config.toml
n_kv_head = 1
activation = "swiglu"
norm_place = "pre"
qk_norm = false
tie_embeddings = true
parallel_block = false
init = "normal"
init_std_o = 0.0
init_std_up = 0.0264
optimizer = "adamw"
decay_fraction = 1.0
final_lr_fraction = 0.1
batch_tokens = 16384
doc_mask = true
MLP neurons of a small language model. Each row is named by its layer, matrix (gate and up: input weights; down: output weights) and neuron, and shows model dimensions 64-255. Each number is 128 + 24 x the weight over its row's rms, rounded and kept within 0 to 255. Numbers have three digits each. A neuron's up and down rows have the sign that makes its largest values positive.
After each neuron's rows, "fires after" lists the tokens most often just before its 100 highest values on Wikipedia text that the model never trained on.

L6.gate267:169135155114141132120161166147147092134131149123138104131106111157151132171137105139149088152136131110085129085129106134100108133144117157084148117165156131115130105109123150096136168132130131119117124132134146146101114123136130160076163166117113147094101155155085198125121093121116108090114100116107091148130121128118119145120138135074111150164114135133129105133149097143102134135107091117073104085129195120128145133162148083121117150127103082139123092146147121117186122114103153169127150134138147163112162146155132211159150108130167091100132144114133108146141132187135163138
L6.up267:148140153139140119111138141155125125146112099108116100139109141156155147130109133158120141107164088166102133073155108149109098124130147158095109123134146092128120130139147100127137174119133186118147147107129149132141104126120094109120161133133085134099167178174107173144142130154124141141121122145121122132154139117089121149170186144130142123169157142076124137170114097162113101138180115178120145098124162123155130127124147105096152122068124119112152119113115080145116120094134138134147144133157111175146171150126130148120144141213119144199148108158136115162159130114155146131
L6.down267:151169110130108096101140140115122098143152122146122119112103085172113114136144140136165121137112136124132135129131140120132139141122144105100115133125130103097150095106143110142143126128129136124127124159101063149088124145119137085134149122091129102162106148081139100134121161107124124095129111118147110092141121118100135144121090142159186165149128108103079112122149155149126151129134114114122139117115127089119103141138159144133130130106165134128096171126123100167171142169130115113115120093128075089139120133124135176148116156128103095116088123135102117097110128095151140143
fires after: " ", " (", " the", " a"

L2.gate559:129139119087133139106100128131101122114119103173165090118109143114148111118147135116109126135127177106107142118174120180101133152137094146163119083101141147153093130158109117088108133143145105116131169134115142138141148138138118099142110109122131139126095095140165122126114096176157151108140149135129100085147122119090112098106178145168139107130144129123155130151126150129074146111109139098141113095175103070127125161107122129136133161137163093128083119092078120142106134166093152155137123154129151148137115132110136122125124139141159116115100092177152105086082106116148084112
L2.up559:130156116118120112135133109158192111115152086179127108089125143137116160122123130142127126123105111168141144130123111152086123154169133111093128113133150127103135114128095152126110160099104137104127153129128136150087144147147130130122142140099124143108111130127119119100076140119118103084119099135088128085154144132086100102174161170145166142157147104123104116184135139136149101109073136128166122075128151069149146124097139113121142149080159129132103165119127125171113138162090135157128093143136160131123132147124120115121133118156155101103135160164088171109104152083107143120
L2.down559:128137158137114097134116152115105109166152170159094117166130207109124127133117169122123125113146147171134132104134128080138149143170130079109146128169132118148164140115113126110113148132125130107146112140110138168119111148127141118118125166151228072160124103136164104162146142112041144110111144118158127108157121144110121143150128130143154137150113102117126150097149130115109127109086135121129127148118124150134112126169101122139114122129113122108149133111106089114129128130098117104109116131202139201118142149114138121138120119106149138128126107174155116105097161129109134124
fires after: "\n"

L2.gate257:125124148082168168168123103110133095133137095158131149164074135154106096100118130120098129123117154149118120109169077109135121121118149170129105100157138143123155131102135195104076168137118153125167140170110140142128126186182136141104132138137099121077170121120141120097109136169130151148115111151127149089174130149138155132148130125104157121159139106139159167125192130145093145148098140117134175134156146162128179116120156129159095118130120101125171127128125191160110171112156139136112144133127152137098118126150128084135128132147129077113156124165102121116150112132126146166
L2.up257:087149139136138114121157120131102125146146135109130092157118118145105129145145127104170107118146129160155172118160150176165110129112140133102147139150094144112113132075067127125121159118154109137143111150131127129155160125143123177168143122108124102148124115123108151117154134163111160145115125124140094132152116095110151107138112130147137099106157143151161132123122151134153119164140098115105120140100159132164115141099151128136121187156147159101109134156101152152117134096154130167177103169146135119108135129147145076107130142096146115121124070127099178065117118079121143152
L2.down257:123146105111125137134131114130131127156159131073132100155104163146099160150182163124175129108119133105161124101108095143088145164137155107095135135144130106121144108113136123129087103125138155162109110155115075108109131159132113135136114142116154135156158151143125122120165105130095187159152130139112134119139163134123128131125101123156123127148099118121102140162099144088109146104125113115120144119127141138106091114102111121120111144085135077095104094117134128074135148104138172171128146097152111141125097135148162147105128098165130086100144088111119188110137120125136147060
fires after: "\n", " F", " Po", " W", " Bi"

L6.gate693:132106117106098151087114138160101149130164087120130128099118135149122150115150119163101135112143117169138146121140090137138190126070108145140101147141139139126156142179147118135131127139173139132128178107111139106078082124138111127133187100121098143127095117101151145153094116131130162136104134158086055112140107158118180128085145112103138114068132097138117125111159139144097155086135086181113085088116159142109129120136145065133121120122157112131098135141097138132128136131139093137131154110144148146133099134159132137111125106103139141135144116134122143151086123101131105136
L6.up693:091143117139122144135138143143098103125118124134136130140084168149140126125132111138102132113184135151095169112123149115113142138140119165146108135122121142136095160162114111081140128149155096126151158160117138112092126169116121118148160110163110177097149112110111195154116059143082137138118154140123126123130100160130140142104102158153128088122131133098174105153112141146098141112156140210128129126114140066135134107142099056127174087116079151133118150106098159125075146104130117125165109111162113123128131181149139136145145138131134160141125102147109124101146131126140153151
L6.down693:152176114112073103148124155126165130173160112154105127174122134129113112097158140110094106122136162132159161103179141101095155113171138149154148103152137146160087110138122123115141146167100125120151107152113089097124063109107100149098142100120150122122145073142114121137116103111104113105147120093143123109129117155110127146099125157157114101100131127104145092116108121183120119148113166143139107148114055103136131119165128130117122118091165136166100176128111135120141110123151160160095090171155096128129128088123101112116132125129115113143160136107103136158137113090157132151
fires after: "2", "\n", " ("

L6.gate528:125141112148105159168099094154142123137165158125121148116131180128126105095146124173171179184145142128144152121121171109114088180147132143119131089116132130114086141120130125136112099137108155120162105147113145091081096141149110140118183169143132155127154138173076130118161141149096139096142135132129148164111151117110125122171153176098101127132179141102090100157105072104114140144147127139106127114121156105122138126144100108128158112128132117134085172119124101099130114135113104109105103162151141158127107134122135129161148109157164127079110149100116085118140172151108114126
L6.up528:085091129152162098149100116141134152079143141142142130123160126104135156140128128127141123111154126127120172139151127087140139138142113133084101152132184126121112116113142120153163161131137105137148155149153167109113157165145131121098179163112144109161148134114084119151100120115108151139115091143157122131120103125126068096112188145135152134150122120101137132117155079105087121135135151155116119132102142149149174149142096158148093122182139100156127155126136142108154134127125141098112153156174110178140134147151131123150135146133148109119135106092098113156111120126135139160
L6.down528:101116120158165113153144105163153112122113157148127147142163132136160120094082162189162131138142134147170148103152167112133169146141113106095135084134114144134143128132137103109107123112103172107153112134138113127121111161097119128097144142180127109145112099134138155135134128133123128130160178129121091122131137190144122120144128092139140134147103140130079128112080090133119120148139155105129139115135105126136093134127152129153112110136130079135134100131140121131200088155128139123135153132135124120141156175127159118098113154123102154144159133124138103125107114162105111124
fires after: " ", "1", " the", "0", "W"

L2.gate528:166143121123140100133105112098084171128114098121173107086164144147103102098107168099123119153119117108102126116151154145107117180120126121171147112096148184128078111160146108103122151119169156169123127113133165118107100157157132106105118132144135057148134128150134140104122115092120112104127163130178111103114120148117164145123136090121152097126110120139068115149057135169133148134146134124137129100153147102134162127125136108138120154133138135092156165138128142154110145140089126164118115191161109107129128094113150134090142134077114147143112121135137117115121083139119138131
L2.up528:136101110134117141094090160097099158139136129153117120118166120103112148125129109144137099125048132124119152154132100108118097120124119111105149093122117137118092111147126140136123178132143112111110120134118133124114134160135123184151155068158121156120128140149145092160181099153118108128153108127157149132109116071183150146143109159146152125180157123136105157117109108099131160086139097106142132114124126114099135134117076138129126137126130112161117155158136105131142120111104139135137109144150092162148109098094133119121083120159143139092129092103130176073091108128082165099
L2.down528:135145080134127126089121076141121100131191141104127109114126129140147117150185118098128154157139142103137138158171117122122118164173134122156142131131140113120122154131147118112105098137160109090111161137134154090175081106138098109090159145135102153132093133147160158097145080129129154094117109107105136131113160137125165166126151108110131171134104097144105142111134067159093123148097134142140136149124159157133091110130140129155155105128140139142130120152120119090138080145093117119196148172150093102128115114149136125112121141124131126132158110110132124082124093132102139135
fires after: "\n", " defend", " Mr", " tell", " Dr"

L6.gate68:131112113130139119151117134100141163162188118128113083154127135158112156142121114141150138155155141189140122116170099160122116138113116130136123092122109138097106167148121120126117158096109170147116159079154123148100144157145097094153136160108093096096139136140122127145133137138121114152118178155074103110140128116145155112101143122197135115116091116157105176124108168155134147112164122104128136118148084132110143146119085139113121119123144123125124121159116095078135160133151130117156134160144145136098134160145191131100132121127144173115105103153142106107102124118105126122
L6.up68:129173142104152131120089151163116148134113155156083133121098094124098105159119129077127112152155152124133129126148143122164103149123148138100196141112174141111159120134144087117100139121154174149159133072117114121114119123150140094102118117127144153106115149171118098171138069121147124130128112107165119105125138223140131118118095160126077092146125177126139122122114113121132145138101115143092118141122087167102154096142122150121141113150107168097123098154139161159126103152144122174115173130128163129120139157125120139135138115164176125092168112132120110113159107167146149157
L6.down68:116160108088127160111132108120106118122134171119139119100115109162119133110127132092105094129141107116094127094143155117170103101070133153095140103129170181130105090148161143153153150066118173133134110154143131160107084157166125111110121102086146098117128133178113143119133156127129104124144144142108164120073141115098103151122191152131128132134149169135122130113153105108130157089122160115113099151096090141139136080082150169160121103116172112107136159154135159099133121104111089124134120101133114134076146154166147133134133139136107114121120103117143131115077137149172140155
fires after: " "

L6.gate366:112121132095137104102132117152125137119154125119139159106165122123142146139135089087139196110131138134119149106136110119144168099142102113120136121131109146140091114098119176110118132106143169114128097154146095168136131151132155106172149150090098073086123115150130134157100154161156127115109076110154146057104109148149134111144107126161169114113162179139143128134118115085113083148125108156139115111114161101161155132118105131119154122137114137143121050137161164116113143157132098113121099161077138144109148175147138093108171133126129159141140110157076150083103131103133123106
L6.up366:103148169144148102110170151149078099124157089169128119157140129148108117184120112100086116133156102132101132106115154107099154148146133149095097132085079114134122130130187068147116122087128140158135143108133146115109120134166123109155120129169116145157077143129110103155096069145154120117116102127126116152151158136100129156117124136140086099116166161115145168139106159140139115137166132153096156125121123153145144122170122097082119104166106171077130137143148139120101141138168144111166115087134140102088129097150146130155127136136159170111174129111132146153148109106112135104
L6.down366:072126149121068133113172107080102147168142111168098151100149112105133126154124186139118149168139139108107123113118152145149131085134141140138135149171111113156121098131160098067086113087101086145095145093108108129183121074138151119093121086109119103157094080100109127149090142124139134105156067130104120113146102130132132122143138162145124153103115119132066124116153096142132133082116122145117120110129131137111132095128105100134133104122141186176145138147096136133086108130100094145104106115137127152118126091148113112152142071112145141097098137128084107154102136122167128124
fires after: " ", "1", " P", " Con", " ("

L6.gate599:139101132135145134132129123118139115109118187104139137131116082157145102158146104138146100083132159128133157153136103087131092104125133153080133103122122099104163138127154130087067136102097106146116129143109133171148103128172144079129118162128106100134143136121105097138127157124164119136123144169121147143104141173126153093095159163088131139111125113119136113127130096133118165107163131154129164125120127140126126149076117108124154138109146104146126134133132129139167153117096147151089156098127135157113114155124120129126154118136142114105111116129178118179140162129115111132
L6.up599:139152141152165137110092112097195102141106141150131148157130113120116120133100118143167136093124132138136123128156073134138130146118114149107104131125155141134150146100118111110133131141113120073108161123077128153096153121123127111118109097161113149122120122105090114149133111124102160075142135125137122144065064113186135127124128153143123093166087139097160141103136098096130133134171131141111174137147184148113110115089078128112133126131154093147121111119141140106134149090164092122127115125154120150127132165104101130114123133162135094134118114103146132189108153118116116133
L6.down599:124121156173126164120125110101127140101127112159164118114104133125115114098146160150100116163127090091133139156133105183146122127151120106114136174163086102149130139114145157128148130158173146126124157093120139154127115092114111124151154076129137055154101140142145121118128115154113148104139143106141146137130119107124095117159119134127136123149120174133130075075153152072122117117174109150135153133119120125150120107077137140137165125142123124110123146152141127135100156120128122115133149135103148152131128142105080101134147114131121110163116146136147129128111150175147140114
fires after: "\n", "|", " (", "|---|", " ", "|---|---|"

L6.gate44:133120133120112144147122124105096150159136130082103164157124116136087121132130089116149139144152149088149090102152124148111111133111145122155125089139101133114132171131125090139137140090142103165124162113106118139141081132152078193144125123080123142122093134131133160101115107146138120150133158147100181150103099117118176145096133099176104132092141079155123100118137128184106160162124124096154161149095123157113095134138095100154129153091095104153121130134097118128099124090136122088143140146175117144113133112118136121127111138086132080122131139101150129155107138118105159118
L6.up44:118095094119134103120162157121080136152133136108115131125141139149127092128138096157126148143098132111159120116133122094105118115157085115100125125123126111080141097163144137176117147106131155139137126111150146103124145143096139112093135136150134112140135152146111134169129158154143131139103110127118139138134133134117153085147124123113136123150123158112111112122121159135110139135113124128138139130104111100036174143156174149123112148167139151133149182108134126110138143132137123166174147137133122121139162138144142147150145164155132104120127085140171140108201155120133153141
L6.down44:120148149186129148148126102116067153122173171088072116140140116160145117100117139107118120101145131119104094169131149097121127072072179106101119138141151109143077118128089136104117103138154181155102120143128116159118120129132133122153132115103093133115112133168110098127181096137165129161100099141137157133098166070142139114115195131137136143145137110140137121138180114112125084131146112099180111117122095110135122107146135105162130106140155128145095104125099130125167111077104106131149126110146102130146133124127111161152120099130154145149120102116167156132166160136106153119
fires after: " ", "\n", " code", " de"